Part of a small language model's weights: vocabulary 8192, 4856 steps.
MLP neurons of a small language model. Each row is named by its layer, matrix (gate and up: input weights) and neuron, and shows model dimensions 0-159. Each number is 128 + 24 x the weight over its row's rms, rounded and kept within 0 to 255. Numbers have three digits each. A neuron's up and down rows have the sign that makes its largest values positive.
After each neuron's rows, "fires on" lists the tokens most often at its 100 highest values on Wikipedia text that the model never trained on.

L3.gate565:102107124122113132127139114106116137138089094108171109112141126134169119140104109131129130087118131103164126127067143092118134093111104142151141104128138140110097146113120102128092134172155114127107130140137123109109125131145147124098110109119118186145084153130087110133112082119132114116096122121101112143141100134133159147133095128092139129100137076097091107083120159159069113134138140063156126099117134135107081116101097126139130104113121113109119109149083121069123203127154127
L3.up565:137191086099103109132125135137105162149106115124133123123150155139140156141076120182086120129133091109140170088152139097134125110105069130122098123119150112134149087133146146139141146190137129143121144137094088120132148128120118120084102117109147137115067178121137112122143114157195112132136139152159086125130115143125123172138122145108152145122158135132140088102111145172118137096094166100139140140122108166076110118161099121123106122142130128122116151095117119118134108162134148
fires on: "History", " life", "Career", " career"

L3.gate602:161116114122181146121124144131099147109099149113177139124125093140111092118122132120120100110146194159172126089121181161145144178126098143116148126164126113154123122117165201126130146142108103115170145133115101126151114148146151161135105141125089123151113117128145132109142153141112147153164142097102131180107134077120124118159114175144103110138115113136115144097106079121076147134118152139164144144110079143103115147149132094112128102152121155143145139143120137096151119123098155
L3.up602:144132105109128146107139126137132096120129123109160154128099116090124128124115116117129133087151198139068127070145114146137096131145135153170128147175128103163085160103128141129108125135149141103096147105161110132115140117109105127163131148090114102164115098155160126138174147128128148106117156157121106119059123117113134140167100148129132146129160133145152118074117134135097102097157153152175096164137089130145128136149138150151103140177158151093132147134099159121128141115090153
fires on: " in", ",", " of"

L5.gate106:137136145105104102124111120130134116113158132142130118091132134088127140111122127119170162169091071147123127170144154137110132057119110115126196122114122128178140152112150116152064139137112145084112133111095146113141073159137161104154149153145140158091166103125087148156123087125106122173130106138134153119132146113147116110128110167135134118162148100188112097124116117145111173129089145117103155118126123150106131147109144118123137106111087141139110107101105104108116144137155150
L5.up106:107181106128094133123130126108128093132128139127157153134131139111116138128109136103173116102111137100153083113131156103101127151111114113161123120087094131124177114093116133150154139106110158124095105109181150129123079127126145131143153115138120142131118116162121124104144103141115122186104093130159144114168117126140096116114116150109156101169163110141128162133124112136149168091073144089109144148159129080082135140064149131105118136135143108147153129086070118162121148081121134
fires on: "\n", "-", "ab", " UTC", "ob", ":"

L3.gate604:129134143114121097045151145146122149179162147121153116142089127139157147116110120134125165122127147139162158142123149086170123102109148132133163120142170142126149089139104131114183147100147181135143147090098133091104143126143105106165106121124136113165108134111107094100140106160140129104141119110139150130094078120122101110129153123153110086129131128114149114123107135134095117080140125122159173183155125114088130146112150140125129113149125102105113142162096167110152161166123160
L3.up604:165132129131143122057112137150124149185124147127144137170106120162167117154140112142101136111147142146182160125130145088156160137120153155157132126144193132103115093144099140122164117125135163159126118118120107123122126129105092118136143123135145125163144157106089112115129098162133172076097103126146155111140117118104099159149141130140137092141132098094101095139163127099116092089128109137151142162152132141092136132135136124150132121123151084094063117150093151086155133146118145
fires on: "2", "0", "9", "1"

L2.gate499:163175139150137119153135118112164136129133171116129109092104129121094140121119115137092138137134101134144071121172152131166128143168115139136109153106085118090179148124098135154118180076145096167125150119133146129152132141132123095153125156112136136135155117098127154135110177103086156115119122099124177095118123076149149085124166125118152124100123110142164090160103119131116144141152128166152128141143129157111118109140109151158122163093178110168105152166129126106136123102140155
L2.up499:110162111097115168132121115149142096095123129132132115106137135122146086084099144129098102133104119118138102178113151132118151069083136129131170168100109072143112116160118104134123160088125127121144134151124082124137126124149122109129136117135116107124144145110138166126089097158115101155156112113162141148127138100135147091168157138104162083092131100156132132119146120138134151142131074150157107141115136164064155140130115152160078106096087135130134088123100153082127100126114138
fires on: " c", "ign", "cc", " Reg", " just", " make"

L3.gate544:124118139115107125128103109101096142176129184155109096115151136149084144080095120141123131113129129100118099107115155100141119129138121114140128159128108105132156102129154128153183116165136119158115083099144135149110146076136113155173112142116150110112128099122093114095125122104116078156149119161148131139139156152190128161156121144131137140119136109118130124093126084137085143126121130154121130122148153139153125168160169170132078099109128172154125126112138103162099098182109089
L3.up544:122150155084136127112126152131107122128135154151135131114175158177102149110101118119119138096112117123124101146112149110138118087156098108157096143142103069114152077146134124149151139152105163169110109079117098114125149104157126172164098140100148134164110137149124098123168110119109071107079147127128143131117170145165107176139106124115137124118159118076142141081109133108098114120105090148143118117164173106136142144141128147141109110123127134144123168138101123126138121185095111
fires on: "0", "1", "2"

L5.gate355:138106095105158134123139138130147093109170095154128141134121169106168123146161138128143157107117139141126114169159090087120108134125109127104100147134110107134116133158161148148092135127083141137141191123108121142140136135124162119078128111166121109170164136112149095182093132092128133136159186109139141162149124147125117172086084135099077115116106114126108150115139104125123124129118140083168165150117133140155134125142123128102080093152158139162146124151148096163149135146100121
L5.up355:127093106129155196135116144136158128109145113161099141141113143095138158116166121106123123113128123145119105115119139124149102079109124167106152132144112148144141142161124157126117152157134131145130170117104109136121147135148137131131098127139115122126125097119155129134130126109162148158107124117145121160137103160114112124059099105121096150129112137190113187114121199115131131127126094083177126180114170137119158120147163108147098089124148144158180132125175086181115135122129135
fires on: "N", " kg", ":", " km", " m", "cr"

L3.gate256:153109133133159138096131130141178100142168123139158127092106142130137152129135124153125137191140151143141114105153142139116092143116141136101132108138143131150114178088107111129116116127067134153104144122178183096083091107104161150099115074151131143136156153139122120143141142118155184098138133165148116086102117105115117185104148156141096117143125112073116125104116086147088125151136160149138150126143135090131124158095162130143137096153130112085107140133131141142146146146126129
L3.up256:179139115108155151153134116129144098155163152164127119139107128137143134148174112168095084160124138138105097088132114139148079134143155163102128102150149114122139150101136144124130137124081137161117158097157174114097108117088131155106125145114152162107174140121117106131101161141155157123130138139150123120123107094112124183145140158139104100153120097044146152163124109120133132147139152168141141153196119109120149153136148133128132120132116106079103157129112135153136128157097127
fires on: "2", "-", " Votes", "1", "3", "vi"

L2.gate400:108090105127112106098137133162126142123151111147161066163127119086134110104086116107157158114138120108100138130133112167143131163093126124141126177149129144105142114065108131136150157114135098128178139145107138150179091117170109108168140147135183116140107151125139092111132111092095124123131112057165105145117128094147142130119145078097149115109117121133114134156117131158144131115115148162121139107169091170127100148131121151146107105111127132117110131083145155132074135131128139
L2.up400:154119101129116093077137135146054130148132158165167141167106116147134130110116130131174134174154111129090110078126141136129192165120098111126097129120112130111122119113146121130123129130158122133127141132132134159109127097127097132127126145104157091125097137130145120109184144098079137143149145126150087086114137143114122103118157125155103119100127095113103124098120137172122137121118138121120084095137107096133057146146120134112110094128199133090153152121085154145130097127121135
fires on: "."

L2.gate270:102106136125119130117139138168127101137133100127151105103162078152120138091133139118158136113139155129116084105172125157180125146130101110173146142177137124137109143098162095131142154072112133089103118090108121115108132087083084063167132137148075182124105130102147131134115142127100139148167093103148116140128130113118132089163111120146110154150162154138119139122149140139132134120115169174118157096130113154103123116151134151136079118101120124128135132145102150084153143123152121
L2.up270:123162150105132109122125177121132109143185135122151167119125161117128146133151135131173115142162185144112099133129110139092148117154111128130155109152126151161115136096114097135112132103141147107085126147150152144110130132116126112165073131141115087093093153139182123137139125175115146116109126159126183084099159100117143166133095135156126098126130102110150140160118139131176109159126111134173139104128091117177143139151110099122122135142105172090088166160136145132118108152096135
fires on: ".", "0", "-", "1", "°", "5"

L2.gate327:120136108121118118136098133115142108144166119121144135132136108124111138163144145119141169153150123115139117088130195129146100127202095114120158122118094123123132174151131152126122137142157133094149142126112134120135141140093178093126131117173141159134124139143117124100168111108107112103143179142155129171128165098136133089122137140168159164132131175130178153152135112151138164131176125107118135112105103107118102096077121146091141188115139144093128189158140114111105136148119142
L2.up327:127100159119160075106120174166179154140122153130155086114129126148111129126166134143122082103130139132110133130134132104153106124159141167135136117126135145093152085120083130079128124130153149137148165093119119125089115103140109132140141169137107131164112095150136098186146122131092127158164141178137095140138112140139129132097101172148085151159159139125126136105114123120144119134130161131138129152148121120093170115159144118174088150173134092132115132187145118108153097144123158
fires on: " of", " between", " by", "Le", "Tru"

L2.gate105:117108174134134113124131140162144161095092118101135127113118104139178161161163112103140113114118134136119149164123102131154092130158126119129122145136157103133084151175109135126138107169156144165158151096107118139134104138139105105143138124136150114171145157176122106141144146103122102155139127089131129116129147111169118162127151139135102145117090153104136137129119102090103164147184105174179146137151076110132148107137181119164119156135194092119090127147114147102144138097134133
L2.up105:149116140154132113117136138176111147088146090101126138126133108148098134181154122077096144144108108117108148169160110121110129144164119118153082121122142163118115149151153093129137113147143130144139143118171142145117132117110120098117124141133125115172156147190146126112095131113125111145129162158078120086171147140133122112114124143171109141151123145085173149155099098119099163114150160173167140148158110122098151085138128120142108162121165073149120143135166156164133141102116143
fires on: " of", "s", "ing", "ed", "ir", "or"

L2.gate532:147097132106146100114119106115152123098133141137140180150126151155137130158161105117079154150115146093120167137153130116145085138146126109145113103138153125134083105152158156122147115166107130188126154106140135128130121090091110079143130155137120127174124173133148108085184100135135102114165134150117126127137161132157156117136143182173138121162145169154145155132136144133137142143169168136141145150148138104126137122144120138153090171117164111139087159169124117168139154145112094
L2.up532:122058097142141130149129127131107133155118110117153191125107158147125123132139136135102086139115128082127181149152089117125172121144191095122169117179099133132115101119124148140147123134121170135150148137144156177115164122119128136121149181152120117153091125174141124076167122113132146108112142122111135093102118134160144142120116156137077122158143158107123154120117160169124171128127136139114151151171113147142112095155117170150127121137162154155123150135107134105168122129134111
fires on: ":", "9", " of"

L2.gate631:182134145156145120107139109137106107084159191110114148092127126124123126153169119153131133121129133153090104200132152141125087124127091114153117136147138117149112120137101136118112122083144138106165126148126115140123137128095126157153156113169115083145136112150086149140099127152125159115124111116158121084121120122129155091132089106119150118152140120108150104136135117118129125115063122092116093182119132169134169124152128114146130140123172134150056157135141106171118138162099156
L2.up631:119121141122153154117157142150121142080159163125144111151109163155124102135117102144123144117114135114063150164147135131176141110167113155097119154161122097173126130139084138130121133100121152083155129133105114148157115131141131147122106106165146107127110103119124140115081092108142140095136118076155168160131127138109125103110131090142168098128139160115156111152123123113142147144071103135149066148137130152155162126133135147123083125138144186158066135152158103111145126153118107
fires on: " c", " C", "cc", " m"

L2.gate634:134096138148140146113123115125138117145178168125145154140108111144119103143157136123155145156151108109133122095154107159130130103109074166123173127059144139163149146113139127132125152105132105116127157138104156135106071143158116112155131056123129141131139149130143169150143138144117142149169113138162108129126118131167124139146092170138117135137112116093134135163119093178119183094138124119147126119164134157104124183105155129119133086106100116134105173164161109074115146112110117
L2.up634:091109122111139132123133163136128108135145103128155119154106141156134096073148158156124143132153147140129099123108166163108140128099139138147159111118156137114127108107082103121121186146168129175124136104170141133099098156147125109113131105146149160085109109111123146115161114148154175104114142126137129086162168081107086156135141073128128157162142138139114116116156136105164166103156136114138171128101170094109126087152152100114158117136114141104145099165114088130134137106154160
fires on: "-", " Sub", "Al", " UTC"

L2.gate303:126133127104124139148138144136160129113159146157139144092130131114146119184140162154076111106129163119103129155121113116136093107121098124151147147117147164172085116141132112060125166133136115157135142086149116158092144118108130114151117151138152114115109147121145098146180109175155147128134136112149105168111133139145104132083124179166165167136156181136118134134118101114097151176163130164182108146170088118107138114134125156143122140129109108103106157134114119175121107134123121
L2.up303:142090132102153092137098111108144134140140165164121146098151131113153135140166154123096119128138124144114147140130099118129143125122139141171105110127123200132134091115139100068152149112131121168151127156109092137090122140128105128100166116144082137134110117145123101135133064135145129136126111128117156133101124114145125064113156138143131145137145140150131143146114141162097139186187126150165181159164124144126105161099123113151168147128168153116142170167140146171156139116127150
fires on: " of", " with", " to"

L3.gate87:134102134123141091157150144140112126066121087115166139098125105153123132129133175144150159096166145152124115121160136133177095122091110100152154110115097125152127145181163107130129135109115104101124110133119149127116114117102138096082114130141148101116121140165155095089118083135106096127123136138099139135075149111118115114127131105113075109145143091105108139146190145127134138091066149112132163101134133112162105153115096134139108142099130108073134150139138178112141107124109149
L3.up87:092122105099164150147145080110130110145130107154116139142152085151104094141153147093099128088104136108093063119114152149130155148121136156147142101149131132155105138138164143139150101111217106128141140157151101189127104147100154116124139121111125106115159141113153158113108137131117161108107122154088127128119091124148132096127094116154166165140128096159105137107126107164141122116149120137128133100128120098164167098146140146116077103120155143136127147117129133068175120126117141
fires on: "1", "4", " Country"

L3.gate175:151122092074185126134100149160113174116127168163131142110135153125141101163124123133137144141108153137103113120125162162089120123120148149154149142119141135140173123120138123120113175179124134124090116074105163102138100141154135142138115137103136134137081124088161157149095128140095097178151134121127092125102105104126171135140115160109089086108161089141114143106104141102139113116121104121182125122124137146090091134099131102119170106116113144111141122121159119184124133164108124
L3.up175:128155109131155084110143107133111145148146081140123116139113139095133142146133119148148138121116143109130138130074095155109135153155151103127065181093155173142115127085127185149145116089168123089122125127141153113131094132112149141144122127119160126124080140130116144168135129146113135125123145153088119103143172152145119148101179115148127137129089142111161156135131125171127102114122177140157106104117086133170127150156113117120130169133178074118129147163130136114168110107087138
fires on: "ter", " this", " of", " the", "hi"

L5.gate63:119142110093125117122103125155112097126122130159131152115115154135102105140126167100120127122131075153103161115096136124121123141168108099101152147093135064147184100080173102108142132177083088128107128106152091136125152120165092120140136142141178120130121103101171106133099112146127100104169144145107169115108132148148124139175099119126133157126105137136125115106085092099140134099173130144121134159154145137123140112129120103113099141084156136091137150106151083157133135129113158
L5.up63:107153125106137123142119126130114099125123120126131143121107159125132105131112150097125093103144084182102140086083127131130132121193096108095178136084142076121159116114160115099163127147078081139125118091164088142135148128148096104130133109119178139115105135103167110127114112128113130106147136151133144098137151167159134149161060109138133150137112122122111103116110097084141100116146110123116117135167128130156119122144131097126116120076132134084111148075141096126107098143109158
fires on: "–", "5", "-", "0", " against", "6"

L2.gate177:108104116084116189126110111150151138152125106176123123145099093141119113103117135109138124127162132132089130063133085149101141147123084121076110137133094124128140172145169103107109156148146125116163148127128117156118150147133133104134131104122139137141093117074134100124107129091141131125103127118140135153115141064124149133136135129102124084149132155121118130118131114082131171095143120105110162059120142135163075165125108087098105133084123115121118147139091158114107151127162136
L2.up177:162155143116112142120134150122144112080102129133143135125124107177074102111121170122096103104140202125129103122143119132177141141113154132155136134133143118156111140135104168093103117150141170104099133184133120151093179100129139089139153101084135151113131090124163098133117134146185142137122115133135118115117117133128125125149118163149138154123110091099121109137102111142136129100131136176131100125209119102154119143135148118132088128138109117161143139170105121110070140108103120
fires on: ".", ",", "–"

L3.gate329:101077126163158127119135105144113136118136138102079150143136109055153108085132078165131136121106090098118151129113112085105162086134104112139112145137161172128117103121107156130130159187139103125166144154151105093140087119133129107100102143095106150135161172171171096149129157119110148127141117121102126137153104160129154117078118169107149148119117112121131124098123127179114098113108124126146162107143110127122110147146113157126120125130131112159126101130102147152159173137139114
L3.up329:119114165107119144130107154139138135101110160147146098154105093101134138157092109092144111100120142093098110099126129080150137132141097157123144128140115129113132140114123111099129149169170164119167151139135135079135108102143146145102112122101166196161112142102143140139118138140130122115097093148105086132142133151141152100155121120115104159134137122113094090141124091154161156086075166059137137090133105114094147114140114104080140098131110140126119146174138155119084124136105138
fires on: " life", "History", " career", "Early", "Biography"

L2.gate153:169104123116105143127146109114126132119133183123133129141070105145107128100072166140145158130129143142166123065112128144121119092146108109146138120108097127160146145139104148139095151107151119113092069140117166134104164148085146147107105086094095093123092108114155116156119175159131168173135174140123112146117175134086116131130152150097103123157142151152115121117120084145127131123138093113153088137135134146122116131139120149126110162164108152111141128156099152125111085123146115
L2.up153:139115173154151150104142135119154080090099123136172106120132113089106112116117113108156139123108137096129121078152131148110106118139100109118171171159113096132099138087088121141134122109139118099117147096129090089122139107142116137092115109111157084109141157125146151080116118123133121113133119104119083118096148121143143126130096120160083068146090111126158118130123175147144130132101173099152112094132157180149113121112154094105106157135179144133139158083142153103105124122128147
fires on: " of", "8"

L3.gate618:095111119141096158125112102118149085113118147141130125083140140124125100126149132111135144077110100074113199141182141080157081109164129144133136185105104108126160116152126173075103131133129114117132146171164128120146114123115127110144105129115136139120110117145136094123153118146110130118154139124112124136084169133112158146159101112144121119093156129146146127105120123184178097126140122178138128151127104132129069119106160130152127141139112132121139151139115121169147069126096141
L3.up618:109125172121145135159124130136125119150096135134122110092170111106119142132160099099117126111133115135136140135123132116154125179146149116115137100128156114106149165137091118123105143165118128131156155157169106112162153111105140135128120108168108114095116117150128158155138109127154160168124081085165124080076092109164101137154128105131108142145167123147073075106128170109150124129114126140120110149132133097109129079137175097138101126155128139136152152125134142141163066083155083
fires on: " to", "-", "'", " should", "—", " that"

L2.gate331:149109135158120156112132113139105123097131120106106117155133099085168140123157129140130146152127115102130123157124166098150118111156146145154137137141127132127098107123108135151134135148153124106164143164108088113119139106116128175160093162120153105114087130121146070104124108139157091106102103085125112129161124114137125086082106099108130133085156142114154148125184158152134146094119067135167081142161136106094121139179131077119102108118130085129142135110149162095144098144109154
L2.up331:142128133160155076133105170150135142116100162141137134156131105133124150150114126118157106120138107106123052123154139146122144151156109125145144140184100107146136158117153146170104145119131103141162150116142171170180098112141134137144154134129141135112162090118189126098119134106120176136124111167117156134141145133136133112132105165170167120162143141158104129110135095109100177134106134161109116116137144110122074131161114127142079125110159149139109116134080128091158106157100121
fires on: " R", " m", " break", "R", " fragment", "4"

L3.gate452:111128116135178154130136144108108149153122151134100110155171151146094156108154074135120120104122102164098125088087155166127102128139148151128103174118110120174122133128126163137113135141124102132130083112103128123143150121137108145106081130126127155155149167088127175133154137154121128137113122168138102145157130113123094129169080181085133137157113154099166103134110166179095129144128122159139139113151120116116143136151129132099152122171165132168112164128131151162127133129102074
L3.up452:145168109108141094153124153078122104120112119148117161136122141149130097135103140161109098129116150124127104134113123119125126114127152095111140135157092091176111139121143206124063182164107137123141138116115111138163141118120095138162140121112178131121134083166155096143123142123125133113114118132139091126122125091111111140120160133152136097163135164161166119089155132088119113160094134127142124124104150144087151175109136090126174080112115156115154149095111141163147123128125167
fires on: "2", "7", "6", "3", "0", "4"

L2.gate593:134110149133147070086135119152123155106105127174185102089099103152102133133154090167130142140107113109147160090123141146099151139173128144117126112130139189153130138110141130156160117128123144161135145149148126117157129123109151106098085172112146130122142131146124107110141175150078142112157169132113091119120118122128125117176122120149086133100120130118132125137147133146135142123170146143149069096136107089061143100127106146150140157131185099129133130142085167130126122135137138
L2.up593:128135134130137106106095133132133133149131097174180103090102142154122144141081130107144097098132131093105150071137138116131146122133142155144107114094138151131139125148154110130119122186103142143145144113155131120109145091135107113075122183141124113123145104141126100121138179112089179146117144131127099122119153125113138131128102151161109162119110103135133074104065137111084149145196154152160117134165099100065119101144153150149115127126132138123143124156090131091130117148129121
fires on: " of", "wa", "ro", "cr", "w", "br"

L3.gate209:127148104095172131172102142133121079180158147145123102113122125152134160132143096126091074136141139138101135161115125135118137140144168091082140098119142081149138145102129102131163114176133179139136093121135113108102159130129117134155130086110162165149117078120096177131098137112140134101129145129135120088118135124146103155191149118074134134175117149100139142126105139104136086120116133132117133130142135142162131124183168135123156112149129144166127122118129145169108123148102115
L3.up209:136120137117136160126127100164123095160106129173135111091091109137145121142163128140127122118118160140111153134095142118168125175161158084098127130109139131101107135114132098154141121155123141116112135154134170115122131102127139141106116104080148152153124108059146141155112123101119120095139136117128134118170143099156134210128125120112095144128103087121132161134105139123122109116171176099157105114121148148132142144159170154123137067113139120157110134060124144153098147133114180
fires on: "0", "3", "2", "1", "v", " there"

L3.gate609:114086104116133120128151164159143124130090151162096162122104154109097135130128120161114169111103125133138080125153136151137132132128152112129143129119128136140171127164124170159080121094107126153089140106162107134148122107126190154134125141143107129145150118124092118142091119108133137139159127105146132120100103144113084152094094144151086083167102162144149172108150095131105149108151126076166124112144136164125114092140128105125106131064162116119141142151180128154118146092102129
L3.up609:100109097129136107114173164165139145128107168143091148121118149138106134137104132122109134099128145125164096152111120152127140153133154118103123136107130139152163152153118147151098089121116134125117130097149110139131091148139200147112145104160139123135158135123097120099096134113135149150162133112141118146138094150084089147117079164136095103175109139135128160112160096121082143098158127072157111121139136156115132101159143091123116127063118138102134121130154136180125168076095116
fires on: " m", "te", "th", " km", "m"

L3.gate401:137127097113100111103142095108152104157150139131114125151185116129120123138158136123108148111150131089109086148190122107115155121062090092100096156126111137118109106116139116152162127107125122119119133130115119156115092091066141094128140151153172079141144074102148112083124164151118137103113099155128129108133125140126135136094128109162159117141096107124155135159132138153113129097109133153170178104150161159144119151117112112141096126115105111140092163136140119087118108123129173
L3.up401:178130130144154115112118113130109104115140106122105127127136141149076123129127134108124161128117118110111120130155121121092139126107149167110097126181123156120127083150137181111138142108107086084160142112161138180121105111126115096162113119122110147101177110130152121086090170151166126081116094147099107157104117097118092158054132087143131107163097117123130142162109124165162168166122143095140135138129148137118138112096117132170126123131136152145125161144140096123117133124083151
fires on: ".", " Party", " Pos", "1", " Home"

L2.gate506:129162129120108130129115101164111113080138087153178114123118121121109124108146177166104140120125096113130140139156131092170101136178139133142103135106146096112129094171122159137104136134155139138148141143158119104136109131111167094156080086145105123112138091124137099153131171138155155144136136098114093142153147144129107061133076148165100135153093162115139147123119083117142120139185113150096142164133130137119148154167122121114142142088136153148119123082091135141093119105126138
L2.up506:091160104081133047143084129107139120123129103162117134137154157131113132140160122139125122122136154149117137106108147144131140151153110075096097107110097093106110074139112153123128153139119126135164140132142127083114183138095150093133149104151134078141095081082123151092117143128154168104140150131096131116087127158124152100128128129162112097150105178126118092144116134097127122120139104092093153127136138122135167168140133128143123126106168155105122129107126117110181124138102136
fires on: "–"

L3.gate375:128132116137099103067116152118158093088163150158130099083150127117136125144162110103170180128130140148118116115106160160111130110115101110107116122095098116110138136162132137134109127147117131145104173146101121092144119146131117123163137160110132114108121103122116072111177104146140130122113147142143120138106137110134138087162092141179124091142143080142107077116134146101090145090137134068144127114113152139100123149167180099119098134132179147145126153112085114105118128124103155
L3.up375:153132132134128162116150092148110149130138152095138156138072072127088123139124146125098114092134108124147105136129145122147115117135127089174154143123153123126109104136137143142106120175131153086149130123130104081120107133112111139155125123116141133159136138148070132082202149176139104139152141140142096141156174103146163141124110137108109164152122108158111139133150169171126102147104131061126121141113158127085143086151174125137129115127133170167140142119148117111089134134149156
fires on: "born", ":", " of", ".", "-", ","

L2.gate79:170150183110145098134156120149115112154171147146171168144151115133135122157138124104118138162121091116162134170146080099115129121172137135130175166109100145119101126151118148154135110129137154178155156128130160134113105117069119141130123151132137139127113166144155100118149160163134114104124123151135084089107114180161134123136148159128113131180160153110101136108125096106090127123124145100176140129136131136121130116142097105108109153139141140161076107138130072133114105123141166
L2.up79:119123182097140109143158122159134140145122158129168144121142128114131118159141116116139117125135151122144120163124112144091100107140162177126098131178121120125144145117087138145110111124146157128157142090156093127114141076102071144149093156151082133128118100165109077140140170121144108106097153158083173133109126157148144108074133142178118132123116184115134150104141108144123126119118149112142172141146134153111118166122087111125103133170102131147099130175139164137094115113129133
fires on: "ment", " of", "out", "s"

L5.gate215:120117140103108098128105159122126102098135095114161111147137115148162130123100125120132130080114176177115134097101104120171127095151124169102160145132122090114093109122106097125115125130132140144080110097118140096138136113138132093160143121141107158093133164120126126124088079094142102141123109129170147154097140089096128151143138134148118147122174125168141138127132153142138116167213082142125097115095077107135134105128134132129128102147157165103116109112098119123107094156110087
L5.up215:115119075130137101130136138125123081152111145096197156139118108190129140107152127117135164148073140133097126119122128112114105082180160138096176145099090152123157117133121081115099101139149154173119092094083142137140157105099150130154121108134105143144132095136124108148155070162117117138148129123162146127107160116163125128168145132138114128163142142149137147131104117133134137081125158088135137132150171131154143149122144130111097129156148140082146110145157114148124150129111109
fires on: " |", ";"

L5.gate606:174107119135136155131169138178154160140123157099153103126139106105155133141132138155100116068119120125176134140157122176153080108136103117104093149116140167157105148158088160093080122121124141151143107102157126130145140143160113110167127106134127121153117157112126114180144080133113112131168107114158114128165122119141148132087115097131156104139139154122079114129118104090126116154143123121115106131162095136144100149131094162102175116135147144145153084108160119133133084132145110
L5.up606:164090165119121113079129106151157151157123132098116127143124141100165145141105191161139109073146126143174113127173102166151101092130170112120113139089168126144102143122143167113114168143146144132148095111113103083141144077163120099120141125113144110097136099111129097155173094166117171101146116132113124127171129103142154103077124120146128123166163149137117124117130112097144125140159139145104129119144127117141109152114102129118158143092130106121166110134172120138147137128166140
fires on: "\n", " of", " (", " |", "b", "man"

L2.gate277:100125105124126147133120155138162139157115151177145120155095110141123159140107124114120153168126082109151068149150133169130110117171159129130140145116158158181157138133101161116138117114152134165131121145171102137144108120116175074139086107104107161123132092108145092136109119106120129143113132110166159127125111183112139142163117138119103129146115137151122120122129083095140116124150117123134139120140116137089125138152145190163120154070125122141181158151135175151117105119170141
L2.up277:115141122127116157114122132143113099117103133141107147189170099110132128148125124155133121132144118072166079126149164118125196138137101108139092124059105158145133109143169154139108113106151109099072148156129136117119088166154171101150109115116136126145135143136140171109103149138115133105121151126176110135145099164118099117106094176123112138128152143139153128123142101090138085146136129099158100142077120147106125128162152134136157116091121161135137112150107126109174102111138117
fires on: " m", " mi", "N", " ft", " km"

L2.gate356:158143122161109099075142115142068187106139142187125093137123119147133113097098148137130164158093134112133129111113152129134174145152113102123139140130124119095122132100143125135136084090125100159180108105111135156179126123105142103174118164151140074095098125114155130124120124135130140122133122122108118106111148095107134114100126131126117073155149077111151123122098138179145134128144139118162132127179141133164155136138134116126114067109166130120082106124113130150108098136104133
L2.up356:168133120132136093084131111125096200116123122152147123122108120155111132113076152180174142161094092120125142078119141131132157155151124093105140132137121115123114133113154117160143068123138081167145112094126135197173138128108117123133131128159178097083073120101160141108136140097126147117136135149123141142106107105139158117118171113137148133142141097134124149102090159147150157119148146131150138108180129144140120151144115126113115103122155143132105119119117156134119117086089116
fires on: "."

L2.gate248:117133108091121095130150129136103161129130144086131121158113139168152121111120160157106123126118141122152173143101102151170135150193128156150137109089097145158144129113118143137121135110151113110106143119108064128175100144164156114152136123128092141084130133085149111153079111125128129152127131135135092129175116140146116144117144130134187144114132107188112134128102096078142113132173115107128144135154091148080102121121133143134091119123130089131136108132128113142127154102175066
L2.up248:162131077145114122103120116092145120134110177101138123127057101156134140106131112140161115084127142189122150118139097126135159104125134154130111123098147183137124124180139152124156155153168128161121092137109154123123111114146172094132121109123079122099114108121148123177066083176120140142120130134115095115169118093124110116129145167155096155137133121113131122110143107131135155120143128119143115106160121093096119130179136127129113136116114097118099165121125120103141172130166099
fires on: " |"

L5.gate375:152111084146124115159140105114214138163159122122151151113159100120155115091094108086113094123180119152146134132102211149119130158152089100159123131105134175162101129109161149098133165165111149112145085126149125141144129143144146125108148118120118118101152126132114096139134115100157162131153132137127135106098121138160139147106078155118165124130111109116139116131117116083139121122189120163167126141140116123122091126119145169122112129114144141124118116153116147160157163117109126
L5.up375:170123153136077185129154119145141115075138132132111100148143126104122150114101115155132122105123167134179126116170117109158112121149114142142173141126158119134135122137110106135126134121113103119079170121144134114145127169155096129124137108132129081091100098096153106098135146105160141145120142092091108144079146166146125193110112128116155123115116110169113159133166119127131136096134107096109118133151084093139151116123158149122137104155123142106087143121170197103096144116118113
fires on: " of", " in"